Part of a small language model's weights.
Size: 10 layers, width 384, 3 heads of 64, MLP 1536 tanh GELU, vocabulary 2048, 15.8M parameters.
Training: a variant of Muon for these matrices, 4571 steps.
MLP neurons of a small language model. Each row is named by its layer, matrix (up: input weights) and neuron, and shows model dimensions 0-127. Each number is 128 + 24 x the weight over its row's rms, rounded and kept within 0 to 255. Numbers have three digits each.
A block is one neuron, or neurons of one layer that tend to fire together. After each block is what it responds to, as a language model described it from the Wikipedia text at the highest values.

L7.up1319:139177114100142100119159141141129076158098176120136146102164133143159136172107118093112159154071141168128172117165132141127149141150131112119154116133115118176117132138130144140133093083130113138129165123117134133128124089115132147135141103154107160116121113136131111127164107162115155110161152147096126126130145101129125156094128164132139120133130126094115099157123182100148129176137
Responds to: Date-introducing tokens. Prepositions and labels right before a date or year, such as in, on, until, since, born, Release date:, and month names before days.

L3.up228:141118121098150081129137091145094117129170148102163147104121112100135144115121128126128138116137111124124149104170129152131133108128124098141137135118157167121101111087156116126133133139058112152142158136146146111152124095154115127117110140096162144114098092146130134110091130104069100122140129110108135177147124106118123103124139178148145097131138115108145119085112125129141119113126
L3.up577:157114137132186116142102100099119097120101112077110103112112171122086138102154118167127101059153145106135149127086153095111123130154107108094148157125112103100129162114158145141102099137141149130159137150143102140146104168085108181097120127145103108104153114108173118133138122150140103134086114176098146145177133145153126084162106137129117195150121173169104143140195152105103143093156
L3.up692:133178174136170165098187137174118109161143146087173148130141147127095148146108106084118135119121140147114155112129120146127116139151129129130114147144100103165109144138155132140102130125149108112131133156125103149184127143153144118110086125160108116111176118112127158106161142101162149103131101150126137184133125099119142119122097110171173121090109128175141137130124142126128101121123
L3.up1228:151100138085163157082125096139115105128149145133146156105153165073128144117150147134115124090138126145126138116145124156120188150184124104098149145123165149155145136130134096158102112149168113102141128122157106166132168154108099147125106118094093152141119153112154119099173128099105105119111101145127131157123136170121122113141122120137133078148084136165155146080146133044135130106127
Responds to: Dates and article-title breaks. Fires on year digits and the space before a year in birth and event dates ("born August 11, 1971", "December 14, 1958"), and on the line break after "= Title =" headings.

L5.up76:147159111139156096140149132136106130155150137131123128153159159137092112171099136179107121144132142134099171118128099164155083092139143102169093168158118168133170137140118155116143130131158116068138159147137120162134101073119119113140124164107120129147154114076172122114071100141123122098132137131125162156136129163128104140126122120147146118116139108156105115147147140129153098136148
L5.up119:107098088134123114115162124102154072140124159119135129105108092143108146136099167091135129223160110170107105104102118135124117141147122113108142103092138132098141171078126132158143135128133147104128149128121104128099157122155141135141121149148120123097148145125114120117134096121138144131127137154133109142136153173132125112058083136153116107113163134124106115090146116122117102133105
L5.up182:149148105138116093137143127098154098124125098108152112120121126125142127082169129146105132117188101159115134132154106181133155160147121141139096142100083141137154129112128143146184136124164095130118110169137097155148125136120157152133124138140142118095131148105124054097165156104117123115124135097135145138165100153068093122123146097088118135161138155087146092127147143122120094103103
L5.up219:155109110108098097176124126142175123115139131150149131162142127138125134154118144173093136176065073104124087125078119157113125096127158144115122138113131113163160123111121141104108180110162145092128150104125115140122143125138153125089130125123135141142114109094154119161120103149135131131145105154099087153158155123111101127109128108083161106164148125099094142084144123151129115175095
L5.up344:134113109086100110178126115122114128163114137120136144153081117140153129154123134088145100132097101160133123113143108137123111093161113133096139149175138098117140112131118146129125137114141099142128131147178087112118164133120118126112133139155177131179148118119139146121111156108134161135135145153113128168122161107096158086175123138151136151169148161093150114136137138112100117113136
L5.up346:137108145093107114109151124100089106124164111107155127136089141117133100151103119136106117132095139109096138156156138105107148118183143105171118129144124170179120143161120123141086107098134158146149092124134136178078069142094109160135142092145149079127159108098105129152127128160116125114160125157140136138130142140100074121154155125146148157129107120112156137121145103105153088115122
L5.up498:149109127111116111128143118096145112152098104181115160039115102140141146126122075165090110134114136127144129118128146133147147105144066126142147139152125107141134112141144120133111140152107144145127118154178116136101097131123102133106164125115162132101133108132158128113113099101093103154141138152128157147168114158117112128141161106141096110119105136156162097138136122125163123095120
L5.up689:136120135087106098138127157121100174178127151136123177130111140127135111155099144120082138141124136161145088127145148173102128069168137118134128116164133124153161159104110123101136111100135108130151119126139100073112145155111107129108108139180139108130100166156113116089119095136117136126112142162128188158127099074113133069118109139135134176135101153123142113150147130135115095120139
L5.up765:097125104178123133141133093111113131173136138129136158107110130170125135167121110137116106141104122137158162132144152149110113086112131156120149079104094112139122173108153132144122170152121127131108123137109052119128137141139140172139153115158123150089167091141155102132165103164115159132094139093143144129143173125128108097123105152126102125145119155112134165108127138101143153153161
L5.up841:124137155138140129162134170082118121132109126108166162135103110145137084158115113127138136122147106155144125157155117113123137116149118106122131110173094110123125156109099155146144128085145098127114145159119159119076123128136135191106159120155149146134115151103125074143182148103096162115099109128110139114140098103170098140143097148159147103147091148139156113143146138148095146115105
L5.up940:150090139123092090158143130098128133104135106127191108140123096119135067104166110114103135158142156166136128128131082140111162069115140136136110109162118112113153127132129154125141145136152164158111162141127162168124139161089125138113148149124151122150122152067105128126113161128117075146132077127156158146117154115127117109137145142161090128112115173106138119140116151140111161131103
L5.up1027:127111156141090112105096118138114083151187101152132109112109092145144127134167169201166085134146147126096133129123136101144138108086160138114138138122128179134156115151148117101129107129141121073132100130092108150128161162148092171172111124112142128150150093073150103088100111119098095109162136138130116136165172144110142133117129106105140191114138127156131128127140148089129126139084
L5.up1039:116112175115122119126116105103123117158125108139160141153115101126138096121086136155109140144130133155147126148132140097165165140076164127122105131132146134153143106135109111138100130136128109095122106111144091103154111147127114129102104106171139114113123128145139122148144122145079136113150104160112150112110119167095119102141112110141139150146100114130107080181119093126164150148082
L5.up1287:141100134115099092112152152137156095100157119176115132179110169095073159150092081128113115116102145139153142134124206141113090157117115131168097117153139093134104144107180151115140119120055125139090117111126148122139144135138143162101110104124110106082176098132088125116168118121113116110124169145111103121127146139160132127119102156173107123114098147147126095106107156111166141138147
L5.up1406:142130142156126138107113067134166108150125156093170142110144109118153100140142088083177117144134122155136121109145146167142164101149098113115128133188166123120178127121112150114104115108166124152132124139132093128137183195154127121130139137108087107143111137115134086086143122141108135129084120129107091162148127136120120099109106142124112139151129127083117084135153121106121108107137
L5.up1427:105110152137135096083124130086106090170136096122092112113111118095133161146134130173124130148126158086170132108094132138120144095105139102092106118105108162190142107090156114111105131071164103129102131157120100174153146137149136121163123123146086182117107140101089092141174136098075105152141089146143143142144094109142096111133133147120132149175125147131126143138125135075162114108148
Responds to: Birth date digits. Digits inside dates, mostly the decade digit of years in biography birth notes, plus the opening parenthesis before them, e.g. (born 19'6'3), Born: 187'7', On September 17.

L3.up112:172115107102099085124143183137163148145117117103130102153109120143159153147123121118126113121169120117126128114163129126142127103144123149106161158130154179127107132109139129115161146121133126158102140154095124068163143101164125127127121148085103097122141109090112153140124089148135122102151079120087128110126171110126114135163135153156126111096148107145100115160163112121133152071090
L3.up295:140110128130116111077158143131120100091108128113121139152149151130140150106159147135174126107119113119081072159105131131118133113155145143097116143168171105117098133099133119189114154157132116170105141208096148164141150090161105159098142190126137134124154130132157138108076108127095157083125168116150127095150131138146070172139190103132126124145106141170130073163133128140105120088113
L3.up610:105092045123115111141136108120082110156104136146138113144139129115104119159134149134139144164154123129167136127125174175136130105105128123118121136142180134084133113142109098118161181098114090141110149116111144123143134099134168165152158157146122132118183123135113168108173101106138097088114138137111169089151125136128089159173133158162155108123108146136082130171108104113103156135132
L3.up957:165127082119126132141149150083098134132116131125138140129100130141102087154121154112116128126127127126114096119141107180097139146094125176101143172123116136081158119164148135103152107092147131157143103158130101136105134094139102185128125132119155140101098109149102141118130141108125132075110153112154158095126105082110118180132114108118112139119147091128123086112153085181125108104161
Responds to: Infobox numeric field tokens. Fires in infobox and table data fields on tokens inside coordinates, time zones and units, e.g. UTC, W after ″, digits, opening parentheses.

L5.up290:181134107076140097155164099118124113071064111082121163108095092139143177138151124143159132123181124140104124138140110125118161150112115147133107090119160102153132120141146106103146072113143125105124179142079100146143122101171126142093184156140152154178095130130178135156130112110108105143089162138133131094167112171117103088135133114098116160162153146082107106149128133138146116118099
L5.up380:140105124128110100094084110172125093104103130116124134166121147122121148124162100149137157134139108158103116117137123165153131071120135123117110120133149112132154136122107144142130137151122116069134113161144110117111173127157142131170151138145148108121149132150144069098156145141146130130151122119122140111152099111137128131112142135147140137094108131090089111133137158138084144154180
L5.up381:195148136124118113062115178090136171132144145148105158120132118111112128127111147119117158092100112151148143131130134135097118088123144134131106097136147155131147138126111141091145137084132138131128151161117098169117176106167151141152163119112173159112118132087108126130097170117180069115121135105089133138091106148104163147144149162115102106170178130131114132133179130121169142114080
L5.up427:120125173111112106071113108153136138123122132094104113135107105105146103155147100142090156194142112124122116130134147121151114126113147142122102197118143127166125108128162159157170130120120104114174091108124092102115103122161159112111150161127127117114107139112113110113128133135133110137135144075129113162127135141126127118144124135094138103161123153191183134162186103131108086135090
L5.up442:102137167114122128148121145126090143100092087121086149152156107130116097171134119157143151120157151157155129155156123141165108131126065093124152078131136115102116120157131141139150104111102108132208158155100138141124128094143123099126135096082144087143107143123159140112071107103157093126151084138123103117154153178088184152128118106161092177133131109111105172131133164125151116119138
L5.up465:121133091101137096123134093140106159161149118144096090150135118123122114120140103135178094106132110160087129089085072118150144165138087157152163130124113120118142145154129149070127121120106137111158147147189081141129134119141158165105120086123137125135141137138149127110150188138129157155113114135127163115112155099138154108106121139127101152150114120128101162146142151136115132148140
L5.up691:127121137140103119147132146094103116147110142109104105115123109110090118187097131092108122150148130113126070131133123124157157148128116118171155116150103127131127156103114119100135141133110099100117145133122103102135136141142085157097081134109136093091121102081112120152090143085095136112125081105102146158125179144092183116139099181167122182121056116078090128115137135163084118114124
L5.up731:158082137123126124142151146115097112084122100107107112101139161121149112163135168132163141137144110186161156160168121080114168120126150096078144107140117146079105179123134149141104110143129095082107083122105144126132157158131159167093144125181113097134129117133121152116123076125117107110117106132134162101118135154096133124139147098090127129115112113148134118131161149125171135127133
L5.up1171:128113150125101148095161133144108165079134152148144129073169108136111090124127128108142114132159105185137118138125153148137132118142160153133128064079138125145172114101148143082138133121168111130132193117084116132105126136138097133133172135131146156156107139137135122162144141141161084119154140110120118151122109130097163173153111124110127146107177181110143121170116168147137111152110
L5.up1208:148110138132080184145157112139103105154119188125152131160136086134103168143110099145176098113144130145132117132132139167128103134148167118106101066121157114175094097131121137110109076085136167125110135106110114111141160147105135132135109105114106137132109156102111135088180126108114138106101174105113135124183107115134140115117116107172126120145161205126121146147123149111155133158142
L5.up1235:120113107144146065162113149137144125151113092132147152156125109096126120142139159077150153133096111137120138135127119132084130211144065147165122069147132147137150140110147097126192140109118089161142091168103109120098124153121120113140143117157109149137125111136113142127125117111180140106108114130146154109125141139140129146143139100126116123120141130175117140096128107138092065147136
L5.up1261:131084109161111110134206121074142104131133110147140125138119115139141158119084044115134112113171094132128096172135140132150165108115148100108152140098120129125112121134107111142136140121183151131123141109129120124119124134157140115086111122164112129138121146127154114098147117099176138149171157097136113109130136133127093129126137123133090124117186099109080118137077119183117128117111
L5.up1343:118164159164123097154112159131100095142127081144151129126125111098088138115134138072163125072132140087101102109150119145115123184091099097126112147120103094143153130095115179098130104153146151132134142141106076121130092103194124151170135174116115141139150126138099095102122101118122111092141102106105131136139129088096103130132105110144073123119133115159134133119131145103152131087134
L5.up1344:140119130128140150159105096094152125138150089148139164167144107112123159148095115092132129128136116116122135124137134158134186158134175099138132087142152111117112146124109088094128133107129138135109131117153151156132157132122103071136144193078130135084141128104110131152098137118095098093134101142104101165133076118113115140093144167083112109133134164179082100102170124124126122143151
L5.up1468:140118098110077124154169084136118110121097111131131140139102133132138101160119161099132132088144112101131105174135132134111164132126107143141142103135093126128125127132141137130126152124142148108132158139106096130132169131116146134144130104130155162107120133145089135114129156110104122132187160115124112124087176134097126110116108127114114161090119164134162133121135087103130142155132
L5.up1472:151097138115139141167088143105130133134104145147178165158133132127100160154101188114114117099151128130104142132171162137139115136129171114108140133086091098094116156147084139147118105103138124138143133138130132165140116116121099134118126154152110117111171151156145131111148108159136154134165095098121120130109127088122118150124151149115149146136132133166109080126151143138120107118085
Responds to: Mid-number coordinate and statistic tokens. Minute marks inside longitude coordinates (116°23′10″E), plus digits, decimal points, colons and pipes within table statistics, times and scores.

L7.up989:135100115106154084111157127142110142145108137150151128168162166106128139126130118123160127113140133143115086118125093116112136143119109114163117120153095116104121122151161120086100123090114166071146073124119152129130154110136111122144101115141123099129123142156134125106125121180134100089143085119101095135158107117156122122117141151136109138165093112140117152110110155157156126118139
Responds to: Digits inside numbers. Digits and punctuation partway through multi-digit numbers in coordinates, times and tables (46°27′2-3″, 5:0-0, .4-1-5), plus scattered mid-word fragments (employ-e-es, g-et).